python train.py --num_attention_heads=2 --attn_scale=0.0884 --bias="none" --tie_word_embeddings=false --learning_rate=0.00167 --max_grad_norm=1.0 --batch_tokens=131072
MLP neurons of a small language model. Each row is named by its layer, matrix (gate and up: input weights) and neuron, and shows model dimensions 16-111. Each number is 500 + 40 x the weight over its row's rms, rounded and kept within 0 to 999. Numbers have three digits each. A neuron's up and down rows have the sign that makes its largest values positive.
After each neuron's rows, "fires on" lists the tokens most often at its 100 highest values on Wikipedia text that the model never trained on.

L11.gate567:489508442521462599487507523493453517576489530533526500505488556551508515565531478455446600597482534495490601542454440478539508504552526500502520495537418548441490542457504451504489463552511477448526436480562516472461486508470488486464551489507490502491535507528513563475528507499495494456
L11.up567:503489459502493504475503450462548464496533503519515527584531456550548451458443538479496467505444450465511436519500539467480574529532532478532491506547449492492455482551539451513432485515560456558470507456464524474534546470476595552507482476580475531487497493488521562522513502478511521507
fires on: " |", ",", "|", " Japanese", " November", "."

L2.gate295:410517509543522536536442435459456426485463502417436506538511476522450544545474473469529484520534476476540509558482519456539506574508459484470478431498535579492581414559464468472531580511468495440504461580512478469493519501545510498464577466436486525451501446530542534461535561496426481440
L2.up295:479569525464486497538542567480545451478449577506528481498404489464535444478488541463521480527473391566479523391491502456483524534493505484597491507426526469539497539574553555505499458492500455577508526447520498424442523509491503495517474523473530471484464554487516430526466475481502394507
fires on: "-", ":", " by", "ina", "ora", " following"

L3.gate573:545489528506508484526524476575464508613451433482518540563508510402437571479524466486496434543517528559478489497454475564467453492471494474511476531487461544496547439549524498432523494561553550492554481472535453475450525511441565481454519551487500456533514483491509571487469476478476501477
L3.up573:583443436527526431515492455534586515545464441529464500484463468542493571577483433557516464452514477492528515473466509482517445488516481514544489517455481575451489430460554520380483493467634466468526515521480502458511569547503463439447457521451499507580519450427470517434503449516515549557
fires on: "n", "h", "est", "ic", "i", "ish"

L5.gate233:447535495517544573565470446575507521539478570547481473468490488440491529512474509532505489480534559472505489536469507511502463553519452498456503521548583529465512442457548482419518472474504530474449483489592525411488471457556517471481483462492463427558505503538535473505466447473480436530
L5.up233:517474515562497531488499429511551550505460495501546518492517537476458587486506490543469563535443488541546525564457594538491458513541527470504421507596546451510477438437546453479486580469487573448490516456519500537469516530549501487522483503518447486538488444481569468470505443498546534456
fires on: "s", "'"

L6.gate226:474497500510477504528478509434460426431496549452503517443486541537476466468506524385526538449523472562527469487487516492438546558528544504465502487465467495511548529475517458486472560504471418473486501509467478514514473501532484469474512490553482466539484482485559474476520605509510496460
L6.up226:515526487554503431454487480501465519502505515489456520573515565482504503504502517430520453549526530464558427515573491525499550507524499533533525559518443513462491457460544497507469525495442490501563524484464519516467454484476539432486531513533457588515607539512569464535444484525540459498
fires on: "-", ":", ")", ";", "z", "aya"

L5.gate428:438445420523474498569493538616449491531485492526469457513498569543381511512474493527508605475535496482496439437481540528518473465527457520517529524499484622504421430579507526500468512505504470475490453441552522480472476478465512440470496522540434479579514538568505454495513526502430480430
L5.up428:527412513504525520507524503496488512509485487488443512453514515556441462524419429509535572512471566481527563479487491513496540469552524502444408547484545485461476472545544471407516525544571453535461493484459498522456485553545502475464494543491502505606480522519447502463443421579457514540
fires on: "n", "h", "an", "ic", "sh", "ish"

L3.gate199:467477516584421537532526605475406558537472509533607462379459477502469500461511505509522487528511558484518420389501544519479528549573483516507541456484459464450418501496473512447520559441487403474486428593485525478473495435388545488481441450456454500451530550565520546533467491439404498549
L3.up199:500529562425516525443447468564499511499407483552574527514486488500472454436453503545513521472513467529471439518506444527509515469518420474496492489520500544500528482525471515486449480537525522467500532466527490446556474503442446525522521481459430447543438564563491514535468430512517488432
fires on: "ce", "'", "ks", " |", "ial", "vi"

L5.gate506:463498424515442487569432528543498532493511541553504439473490508501446582486509578493560506519539534451506537477497553479460487511503454548508550524457458481522506484468495425468466488567494469527486475461525492524473491435500540489502505535522572504444493590509520559504550492538462477517
L5.up506:539554471471501511562452508441482476442499438487505517491457434475530530458462526463536470516429498574524482505509478509503478522506495447455542470536506453517490561522455505458494541579434482531574581460455480521508533470515468470516493508487540459523471467422515494535591428538503511491
fires on: " |", " =", "ens", "ju", ":"

L2.gate615:522502428523516544503461427466533521510478467490490542480476493430528555518550506504417503541527477528491521417521546533503466558462540465452571463445430501502495442475600566517521486484554484490505447506497500495481591501505481475494508519530524597580495472541491411383467480496436524471
L2.up615:485496522491525549491445477514508555512496482520524523435486507483474482489497513559450520533514486525553479478461552441385548455449527518445426545457520612488524515430589488474483545507515505473495428529521500471512531515451460477555562540528468586501498428502492487507456557453458471502
fires on: " he", " His", " o", " she", " m"

L11.gate48:552540428558548542548541574504478497450488474489465491499453495526442528504521452468537491489489482474514440564473425488533504556474472506499562459493523515536464440466513536522483439470525497510547511423519483488496491476508391465546486498506485467504575507479501518497503467502497502444
L11.up48:447504468554501440531509494517510558471507462460498513463521447469471447420515518529519503530462538520551539572472529528446479537513475464530514470540487505474526499525482500595532546531422486545477531571452456558502483497458563581449524520440462531450558494578549547506569577447519486489
fires on: " |", " at", "|", "di"

L10.gate245:518506462493493478515494475552458489515438507440525530414461421508490535480543528461492524491539475504452472504489535494495508512461499483585505510587402505464435504518514509492390476522531469487465480512586456489529473474522540450511474469452517508439501567487488491526505558538396520502
L10.up245:600479525490524461551480613484505471471518571584473501485487586507519434504489405472490520529531512497479554525547508557557497498488489464511431575445543536538487464517499534481508478478485524539505476527517450528442566494577536507475452547572567439473441498452491431514500521478502570455
fires on: ",", " 18", " 17", "19", "18", "."

L6.gate254:473474461563505573508451487494515455495482555513577501461530580552471583477478580474517532483510518545514454460528545534534547490606451521464528485525485479488539404386512505475549495515479504512450488533492405530464478413528500512507540484497517447470486510530442498481479456488479528512
L6.up254:433512510533576545466416560500522450495485493493476540461542524455533489478548535469499508446504483503480503529541517496487447512493486467528457477605575444530452495500472422529541477516529448505529508501550488527451455498477429577498550568547470470407564493503563552482464522458448482560
fires on: " |", ";", ")", " and"

L5.gate443:531572477454511544495427483489487479572500508456532492466476565476507499485532536484546467485520568411482466521492449543471515562545459511445609476549506505464460467476502408471534503560515454462452526442494505498485471531516554442514484530412485463537526507512531533529498568568511411546
L5.up443:476546536468483494486435492493519549528524570529496501520492539495483489424590490496552461456542480470418545557459513510518556553445492465490559401504583488478526511494555475448504470452502490523420488494445463512440468521491472598480596484468503489556588500549470492475511539550460472478
fires on: "-", " and", "/", "–", "der"

L10.gate116:459529529563498482540517521462475503526558545494493446504418543556490526493537495444526540486414532508531543541420467544585506520519536427502470455544491508488490505515476498494476449556480547523504521552536482492523460521448513500502584455516480501446458468488477513537530456443519582494
L10.up116:427571491527522366435487501492561530459453481498430481420475522576422481496516537542547526502459466507454500446488474477540476500491521558492478447523505513524634476478497447433485439509461480480505602538426521520535537455551513504522504555440471576490519449485451492463511463511598456521
fires on: "|", ";", "\n", "=", "ien"

L2.gate471:531526446620548419525461508532478455477479496463567452468517564596502472481518507465565460514525507469544476527549454486487538457501458556491567510527520498410432441475420385490425498535510455483558499509557491518563513475523540480497477553496415523529556536549498499523494482523465511462
L2.up471:476599525522489508461486538544541433517491421472461518557496568522514539503506515522516473556501519487550441490503543495517564465475474465432525505424576484432517516443490462442445559478445433508500533533465496491490464501518483502493526457499493488563529534534566532533487429532530512499
fires on: "-", "–"

L3.gate208:490585522426465549534533527529443503522548493532453534516500450451447524513503469475439479486573462444480440541463521467468410559506528432401453462512509453499566513456506495452532470432498562485538434477534489446475426462508571536544496507446484516488483526506514458533507501488454407522
L3.up208:553488484529547493461586507503460467474510454469448491496492471486534557485510422480472510537448533493546527532544465526479438538511567502483484499586476491502554484518410407508539538489524529433458545545499419517519517441551467460506488452515527518460580530517526454503450487481521508463
fires on: "al", "s", "y", "er"

L6.gate554:525492438549498462541480546492453506583467462501506517472452494515523414444512554553508504532567372484500517532516476483500532488473540509522508539586518564519545521486506505539474490477450559559586559532511462517410467544525525494502494453460388487469530445456442503500545522523469517500
L6.up554:521465508483494458436540514460524465485432423480415483494461458463434524503480469453428494439504594562594485453531453492491511495593475510464437524465450498436464515517464452477436519447542470467464498459534477596453486519528490523493508494507608529531526535461503529403556485519466511492
fires on: ")", " |", "–", ",", "-"

L5.gate267:516518475420529543494483467505478563514513491482463564515560477493447529546529498489543489489550487476431478505459497486429536537510400510491515486511513548541532514492550397472468509541567520460507493475505420509450534491405481499550498567517518509489495510484454517485437488457515495456
L5.up267:491515545432584462496495529470502495556514506518454473489481485465470478477456498496546541507515515528557480474487486504518535532470504509465516462498577493478542497543529533507509506503508490467422515456510461503420540545506531524484502452550500510485565511501448619540494520533478531538
fires on: "=", " =", "\n"

L3.gate75:505533472518509480503469534567491501504498534454394448507555483462475577414555531516576572463525535498544514506508527517490457561492453523508543477551512408552404477423452443431491527413533495520505533458508493521451414467577411550465534508493572545503533534509513532473587522499549481458
L3.up75:514429496451471486486542526505496583501499440454525492455511461575486447484465474472472435498496546521517529548505479549454475485573477484541522496595506504497490493598398474547462548539444435555485481541518535495522441510461486467524473482425465441488516531442581556506482475483502499458
fires on: "\n\n", "|", " ="

L2.gate184:493515413570513485489491506568539473464499517530472524544514506513476485557543482489538517571487525540453456464473552502499538550528459518504603535523530510479509395397476451499548547536478472419508522438487557505440545580473567498460442503469457554472557578587496460508486479497446542513
L2.up184:491463499567478506495462496522501539570403434474556536501505523497483496441517569474463458426572517512555447539489544444548494552512524537500560498459508391538410529473514484502438489462513421490483576532454529458467431480603463497558540447456493450562482425484474504540514534470566479565
fires on: "–", "si", "'"

L6.gate654:526454539473521489592518482512480509526509543447442493524542501394498480553500523578534485513453505490479541416526493539485529454476439503524504498492528519436568524529453537468488555528501481544531509520500486516491422484536492467564502469532454519515526503489531496495424571499497520448
L6.up654:495511481467493469500489515534466576516488428523461512430504536468496534525481523494502423499487565504522547408580551541446502491554499552480498549500431555509529497425486508443469578516477521519490539409488534520509500528503510503503480486596489574500465497474567539432495517575503455533
fires on: " appointed", " also", " first", " daughter", "\n\n", "ly"

L10.gate57:457521460506521474491411468466468509445473496464506432467520501512479533495486522531589529525461479540479469530495485548569485450495476548488482453517468434547375498431522524552503450525550494450511568507493494502474536506568457506435488459479495452478527540566467558506552477468521474490
L10.up57:493441471562374461493549523528525439457492599580490570504470516521473608549485515469498488575398447448454485511547568496473473558472475587429466519531487530514525430563464444499542559546509518438466520490558519506502498486413559560494515438537444506463566510511520459533513497476554498498
fires on: " |", ";", "|", "es"

L3.gate239:500453478474527559500437494564541543507509526493410458544498477448483548510465498469556449494463508486556438453484436457480475473564478490460513515544524450511488539572482483505498525424486582531557470527516458543478464515550539405425496508484486470489518482524517544554462509514576473523
L3.up239:513520468520467513473529452564524550526518491521403527517536549499491451500556587418522489464579523441419460530485433462474470523494484512499479408548539487562512511526522519538463416402489495496537456530468478488550482495538487460555508539470531473483461534469602530542467508518472491560
fires on: "t", "or", "in", "ist", "st", "le"

L10.gate541:519432528476472492488500532530535504477480558421423529449446472466492514495570442463540497428467534440553473529447524516484562436499507536507494461513524440501490484465535418544503562530497479501530511495494467531519519544547527502511503516564510465515607499477552517530533447527520483486
L10.up541:510553474427469561503496467449495439476538541528504527521352505462486439468506449530516503447508502426520554550560468454491481487491442547425496468514505576493468491434535455433568494531618474527465518590577423555483470494479483479591490570433475500547506416403547402558455512518509479499
fires on: "-", " un", " \"", " look", ":", " seem"

L4.gate669:524503476517429509478532470484546483499554511438463492478512487513451529549489420528435523562421525499533457528454574505498492479537490459455514504544415448478509496520489497498522460537510504484568395507446461506414470511570465496475563475499499604491531555465480478540456588591520533439
L4.up669:498514498553433468516510559448492491491574484550402481539532432506448493517496507463492463576462507489530550500522553520525459550460441508444487484473517516510475447504477583427552382434495499535546565506466492502448532531541535492402405510526439500554493546526413468497557532571524447483
fires on: "-", " as", " /", "s"

L5.gate480:530527527481547541476463554526511470503448532526491450578527501513454615497503533477529476562456556453530519507487502551512498548476464469469432503502431470517464529511582500434512455509500483484426580479508522517483451527412477511462483540498552538474467565569464532448553480518535531554
L5.up480:412498443416423501510552521493484527419504533497445500558474479562559517523519541481517517435493507504486473463457558447461565589494454434515487500411517476555506510501513442520479468484535516482443534527588531519585512515478463522513558471571499505506464562488509567507576541575531562490
fires on: " |", ";", "s"

L4.gate557:502565442532511477529471471519479448492472510438464424522540419497470459485546528567503603524523501501499451494581504529468550586455460510553513471503487476453460562436485550513500435531451440449530519563577584522577525497482542548545480533440588448463523540557544447478484460499430515527
L4.up557:472534510479522487521447450561446510575483544467513523481563448504521487498472569506520525493503455506517513472521494516478485564494493438524460501484506565450541493435440507532603365475492402478554516515540499539490430518507488506572551521472597485413473519604461411474531485533465556592
fires on: "d", "ed", " IS", "ge", "e", ":"

L3.gate526:545459486523521499511504568561480491555385499580544514452481472556507518540512476451472502533476501518579508508454506506552465472539490497466495503508412532468465464508508450426532448509506484486551470481530552473465443501549444497515566485505376547492564571572466532542478417473505475493
L3.up526:482498487471465532516487513467495506520532438536525521509471538484482544469465457566486513485465463469508504554435501434472444567531476533455433547451458536480482482472517581531523527411438480489529460550467435438489479453544436519539563482478444578488493480549499469575480512512529511421
fires on: " ass", " des", " cons", " ins", " subs"

L4.gate3:520539499532494512548539491587441581508451466477468461466508500556449474502488482482469412533502505421564527545487529476504511470495445488580547558508439535464532494472511505507528434481496447419473453496501483494502467486513575464514510489498500532598527516478477502498502523523561484483
L4.up3:469554486495486527512454543480520534536600494567494501448536535559496473438561542539458504391494508502517469469479504537527496502529469521506630471473526508517500502524569496473528482487472477500577546588442483392482538468490489486560558477461530541556493486502442507544526556481568451469
fires on: " from", " is", "\n\n", "ary", " in", "st"

L3.gate224:542540421484531463484498547527468464466539505455501518466566480529471523473567451509623539542457552508489527462476556484487489513540511466493486506593481588483469492428505538562510475557522476502481451555502540441484432492503523589532537533455511503484486478404475529506499476460463539540
L3.up224:545587530521415425545463484485486549448552512555569472439499503507500483541458525511494512523535567473558483430547553465487392595557494567468494451483430438480523464450522526524523487499471472505444611519511534520483485525488497497544485564449561551508558478490532499474464507502515526509
fires on: "ion", "er", "ure", "om", "ore", "active"

L2.gate68:423490520509464470512516539506516573527473582495501523556444529496503533511576509509476535549535582503512483479466501540582562568423560499534471445482515412490539482446529473512493455498479516533431522447519446472455497536518534481514541559573524531456488528605531504416439459464512497522
L2.up68:490500483528463454502491459483452517448504471510477476547483556514564533509529502524477426588456560553519424521432521527590535567487515569581492525420471432474526484519465435563466464567489470538473522507535487504437547505496492465498547563537471558505559542505480500423437486457475530451
fires on: "com", " Am", " Cast", " Em", " gu"

L10.gate419:471501482569486515479511511518415508521508510519520410484428500484500489485496456548559544494433509430520468473472503414524504494508540578540514480497482507519486534484499546434500442453484512466521549467479538524468541543536447491466558515492519465503547487551454509455599516492489504559
L10.up419:461504475493488378485485524444470541499458430511497409461547543529483490422549570585475514485520453403514556511497501475479438535523548518536439547513541451474517436486440427474455517469485500489455435464531520521556460434580473509498542538468456457488484555531543534439493533539477526503
fires on: "\n", "\n\n", "n", "|", " Jer"

L11.gate472:514511503522533454548424540527462447500486584506504516538458551515478504493531528548555480514574518436501478493472535500550492533461478548471453508511507504546451449539405523436521471459450509512512422542580502518478540451476522538455404532527422495540481528482465582494418493492475474504
L11.up472:434525488494417462530517573447532458549541484389579544518527445482525500489464545486530494415518507486472478484524485525464583476420535488489416464465472435478439455534471535534497495476484475473491474463434537585508470431544544522444528549516501487513456559515532453473565578494490534507
fires on: "'", "-", "–"

L4.gate158:507511468503512498522479528560500533491501554509493454477523497472440467510466525544466524499496421426524508538454483481516426488504431448443517578556497515453576446525517492432523439530502573441497462470486485433457450479590488535512407452496502423555509478519499501437518528522450422511
L4.up158:485513515528534549513486474497466558477529527575518490495539465534532566486481599527442489464531455485469558502524482550445521518542456461450547501485534462485547470504506482486581522497468479492496576540444478481508524480503408565457433546408442466545490458464557455497533487469504498559
fires on: "'", "ional", "ultural", "l", " scientific"

L10.gate405:551534518496491503503531559502538486473446447503485533497504469475526454421483485490464437566553503478464518576499571445539521490519501561463478460506541543523574502550484608444499582530428479558522503413533474448483458550577557435483515568440510487561476541493515540529564576503464498491
L10.up405:477494470478488495495504542493424517536460544498530490480565472483588537482473519415487444538504607524491457488524563509437473497533481521461480423416507477415523533466451538535485451524512511519441516442539442479480428506495541514470512458477469498519534552540499541478451490501462499457
fires on: "-", " $", "–", " £", " |", "{"

L5.gate168:471488475518512581504541500484516463488467541445558485518465516537486566515443534545460539549470509467489503523466468491459492521572440487487487431491501516524473510499537520459533480423494487436509516514536488544452469443489463515504420475538465451454566487537562507461469467568406421544
L5.up168:478517576449518471526475489494504468533435470509488510457492552474483495482496534516493560460493527511506511557427540493505394493560517454533512534493512513561525477535612519518547459468494506480438506430535509526550530481504401483543524456515532444464536540503501490516452477477436429532
fires on: " |", "\n", ";"

L2.gate252:480476509502488512500597488542452550455493593477495463456444516499440582508536455553536487443490482475500513537481467465449428553492496474585481511504503530529464513565532511477550470448532457494477499568565463526436482457482495496404489498509489508515547434553513503468534486509473454497
L2.up252:468535470479510531462471511500553450538548485553505484510428411498513536498431478561399502530502461525427517527491543478554493374516483512497512463514526502435542554537499586524472524517533505590511547481540513474533493491526443572553452462495421511452565541465580495526474489510534529560
fires on: "|", " |"

L2.gate554:499466438544510490505515471529474479547483558485492528491557542467469537580575527570475573563521470464451504512363535542449527535520484487459488561527497521470438422471524563500452515480492455395515481508531475459470477489477463524480487507600532523534461548513444531501487528495439582510
L2.up554:512532515500542483478482470476511461576508512454449465436512515486540529553511570542564489533467474547547552541406483499496505504556524465434539470507503457507485510522465513543464493442399572407481508493503449495518548553550545557511531507497565496534543529510467481412472454556493503481
fires on: "\n\n", " life", " this", " This", "."

L5.gate203:474518479500537480559534559568573555479417489481488480563491542471448509521526495528453497557454470491591507448514494441473455527405530472516400595448445530444454511515501532471481461498483568481518498552534508486454409503501501539635497514508534460459530437489515563475504520474491476521
L5.up203:490502525413575490454518502531555485472502546399480531477499494468528514522443614491533550438549464509527508541447449489482462481484511447502511577405542500496484466477611544476542540561526528469469513469511476461469540510535482470528512574536519471476516444471436513516523450509542519546
fires on: "."

L4.gate83:536508465436512557501513502559507476518464499440487504542484444420501537507489500436485565486457477466447512463438451474528443479544477505390517512518507464517582502588499479418546453474567560483482508532586485510455494510538585450424449496514484528476545530567558534436466469526440463457
L4.up83:467513514445547472459489493532460523488482433570513472567507540531528503457505531493476456528472457517543450475550475428582504473460537441497546577522580523509489547510522485520442489460491471396479500489419512574542558535490516513509509519489403512563479456422534521467413532506492526501
fires on: "n", "t", "ns", "in", "an", "ne"

L2.gate309:476523472473475506498465502448457443533427457521448507519520472497465546522551485527480486561503477485559566450520509463509429494530519561575462515499570474518496512504480451505584594523551513496489552475515459517442514581474558558535511479498489556488532503483530545523437493545476499531
L2.up309:472510468537461488480562540513512471443462533460477480481480557490533482493549487491526554517549503548552520538410441541477458581512530472490444559458565514524556531611483513500521511541483521564516503462462465570527468524517511436470496545488460514495528529492533470466461469497481520474
fires on: "-", " Silver", ";", " video", ":", " Pictures"

L4.gate294:582521468424495474531536538531553447476537519380466457445488515462392610491484478502504583541469529489546484540449515506420476491535502451493491512553427465451480492480462508509483455448504498516489516533500424476532500417516425516558518475489567490412496540514511505494497488505525533488
L4.up294:506562528513513500560471513550518475546554466466463484477474490515489511553482457503487484502461544510506515590472520560492443567523462544434552453434507456485483508567541460517491508557501487570451520507556486490577565566474543507501479428504523449508520508430458472504412542524496496536
fires on: "\n\n", " as", " \""

L4.gate620:518476454433566482514566482544565567512503416504496518516501461514484502491525520458527517423481465530501475542462589580457528501515522500555528465519576546512492538508594496513487465494532426479479486456535421493516495440457446502529506518450492504464471559564578558539442417482490418470
L4.up620:430483539431547522492491547457480575510433500521480495430490535477448508556543489497518468512540517493578444513498569520479526625521490500491538505444487498532635508470568504428497517434481531497480466460511521466507505456460530451595559471518510537510550528539456535471516465527496427481
fires on: "\n\n", "=", "ts", "ge", "th"

L5.gate366:517447485441563529433460513500487444556472522459489433519504562462462486518544522596555538483540502460546544477466532465520537496428435453553582504507515505559546480516529486519529447443556449492492548597473447514418464448499495516513489496518565506526572534502507536482466508505511481536
L5.up366:516473515578523466482497500477526538525490513500486458475534549493477467494546530497450494515569520483400554382519528501550517513455495504542541510462521496468538471435503459506483536543491605427550478423523554512499474482528531475545540515542456579519456527573511449508485517555557500585
fires on: "\n\n"

L3.gate324:501440505487490532439473549539494539562448577488484511573537473473491534523485513543501531537571465461539552512454502446501455581538503530502470582497507426495495526514444443529540460502423508471438538490499536484417474465524534510493470435512472529493516563425533503499533491452570589449
L3.up324:488539447519518517516465420525551534471496507565510472510492412491474548453444549428589592405516469424530437448419549475476479554512463506447490516520443491500525518466494519468581469514483513497482524419581562417468560449580517484449594536500544519496502508449472581538538461470492509522
fires on: "r", "d", "v", "m", "ors", "t"

L3.gate310:506456462523501567488448438545468503498519539558576508556544479481494598535476552459420592483518433470480507511431542491557434519439472505516515554559527474467452475515474521509477468536480520468505609515521487483490465435565416565519504414517463507488516521493508508497557546474542465467
L3.up310:527516485453466451463510499515519484505537450542541442547525482426464520520507472602529555503472529433500483497530473504530516530461510421548552575462476520526533510601499498491539521521463499395473509510562517407450430440517477489408517421465486487438567590514529531443487546515463461515
fires on: "i", "a", "d", "e", "k", "m"

L5.gate697:474497525470491506527477468508492510500435500401455513509527530588456529477463536466566504530468492475498468507422521503397459518475538514534452539508490519486469433485529467525510443444511496470544459525515485495462444478540461494449532467538557539522520499483506525447543474518452557528
L5.up697:520458563446508615490451487533464480547528526443548560497476472526535554507536556518620443470486447545477488565465471497489429447451608459507411499500521515476461516493498531497458464455496444499468513455506499533520522493521509492497480464557519570460503439485470525515483480516504588541
fires on: "|", "."

L5.gate625:539528442579509494526513512587498486459523467573525463449476479455488565465479462548646494484551501444493459500453592512497460506544503474537462541510455517474505566474531428450521559489409465449536414582530496466454480418485496536520460572485469458470475483466506443513491487491558452527
L5.up625:468454498563480454450513495465544516565530514471473510492492448468526467467522532482499459496442529491448487510502505470459569535506523468547471566452550518455514443528513514446410549486452429538511443526492504482496513495565563517486426540495457543609451507549497576534531537504511565503
fires on: "-", "r"

L10.gate658:480525431509527565536473487552496507467442532488493522422476551560465552538522483461447528512488457414458517570468478553463466490467504508545488516547483477445479575533473492469512442546481458458469483452520574494431454518489562478456479579448508435563544479542495529422536578453529460489
L10.up658:492447527493496579541461450574604441588470489535457465481527614506545464520550444450471487558528461430496463553505522540478487508518516508547469519464508461516483521492488447506521460492506457519423514476512450510429472578536551480468539522502509571486461453563453526496477504507513433475
fires on: ","

L10.gate673:505458437473362580549489536594517545537431500393460520501511536515510524547537552442494568526516388484500459480512510532475534488419534425540408500441521497507560574457515479508486451483559425508519440440437539501505465503506497484481542483452515535481505595508444517485469443422515488540
L10.up673:465486500551498494510506483538525531493531519436508583465494450453521467528545511479459517574527553338521462523464487501490501490485494503507522455582443447573497502485552477470430482516475587518431531502485491543403520556557477461493515541485477520436527449469580500491532464455560517452
fires on: ","

L6.gate692:440475502517489578495451423551539421547462543540491483514532474571520457478455509523561437510503528462544499503447574480458553565497512504489453479487516486460473439488558424458514453519486499448394489482507453501475430441480556467465486472446428473566518481499448508459490551469502555548
L6.up692:483458423449459565507554516477506527442558476463503531512504487508514559533494573465427501452540438497475501514457509475440571527500428526530472502520556467499509558547434435502510525466497580553497491530501524535474512430535513518440466433466511550495496473500518540535538529468483567522
fires on: " |", " other", ";"

L3.gate344:444515441567546459439468496486553503525499511454497509480486496419467575471540556474555493533504426466571494452567486534474514455473412497533466578525462477491509463408496542484461501485503574540566505405456483482548506480552515485449485493478479533498503507391477535526475500460552547509
L3.up344:502484436559524523476504522525528559575531505462490522520529480542499554466577532464493450485522463473617454461504439527452495508496452407506523437536485508458497467562510551468433509437526487562520451526477450478543498517498429528432441553482515478457517567462466498503476510490428489512
fires on: "t", "ib", "rs", "or", " Vis"

L2.gate376:483531481486574484532446456602495520536440514537500457480488463510484548529502465575459581513496522508493459528563599520503450532477508447463558481469535599471485492489535510494475552539518576455453472539482486504423500496536461476497486522508515541514521493510510466510532515445454517501
L2.up376:525533514552511422466450469545507564508516493551450440462491431518503525518461507562437547574515439541483484515497573449483477572498554481489531460460507560461475479437574515496436507515525553442401507549452464493478561544522460487522569507551510546533465512564498477498495497457473505508
fires on: " her", " His", " Her"

L11.gate248:459474457509528545529507504454426483553508496476459445543437505438518478529546503527493507519481539495505570528510532441466497485473561550496546582499514448489407510563482506542555490519477459485557550527523540502425549503522547506527559514501480539507479513492521540536519542525509486486
L11.up248:513514523499500527470456499540482420487509518565526462484551478448516547525567527577545470477544539484478582488484572483528492489450497477478523545436482529431500549495499473469511487562486518470527533553519467491503529484533526562531552507404530512497450505535505550526486471510433540540
fires on: "\n", "D", " pro", " arr", " b", "P"

L6.gate533:527615486479495553470524416513474556557465533488465480487452474550485498530476485543561514509395531537533544485474501492437537433509475452463518458574478531533420485516480530509536493403578442430496513492538512557531560466465556518483494475414509500476531488461504527576528516478539476481
L6.up533:494531450574463430515517546508486522459514546484497449504534488504472499472467458518518492505551480512465476511428551475567549484456498509526473468509457466497482550395496523462530502541491530570512501458400521536480500507507489584455520494515537505532504493491499480551495476550482454532
fires on: " on", "|", " semi", "er"

L2.gate545:545528496480508493479602480537479511545445498508461453500434511552425566459435496496533518426398528518582518549467493483486484452546462553532484514581489462476423532526559518505499491480532495472469485515421485565435544447530493508459541464530464482493593482551591533457558529457507483516
L2.up545:485523494490460530448562508530539487567546572485547528466412488482447429491469408511490507502474552475551503492485572522494405524489478486494488486520466489539529437541555607425549562531562546495543488434527513538462482529500536508455444441502447502490512555563445479561475485544614471484
fires on: "|", "International"

L11.gate666:446504414438522527532450423512473520541452525510457511481492530516477517551535484550452415515482465496427528449504550486435540473530492543531589491517527476532520524540469496441510547589477430488421434410514495526531455508460513504495499516440513535574492482550501530521457516479445413465
L11.up666:513444460436491402583486465569466411502483500456410527529475496506491514546584540560560478487467462510551567492537509506499503520482545562464546542532486492489485462516466443432461541567472458464476490475534500547476472493517492462470573508517496533539550547563473497474479525504470503535
fires on: ",", " is", " was", " ("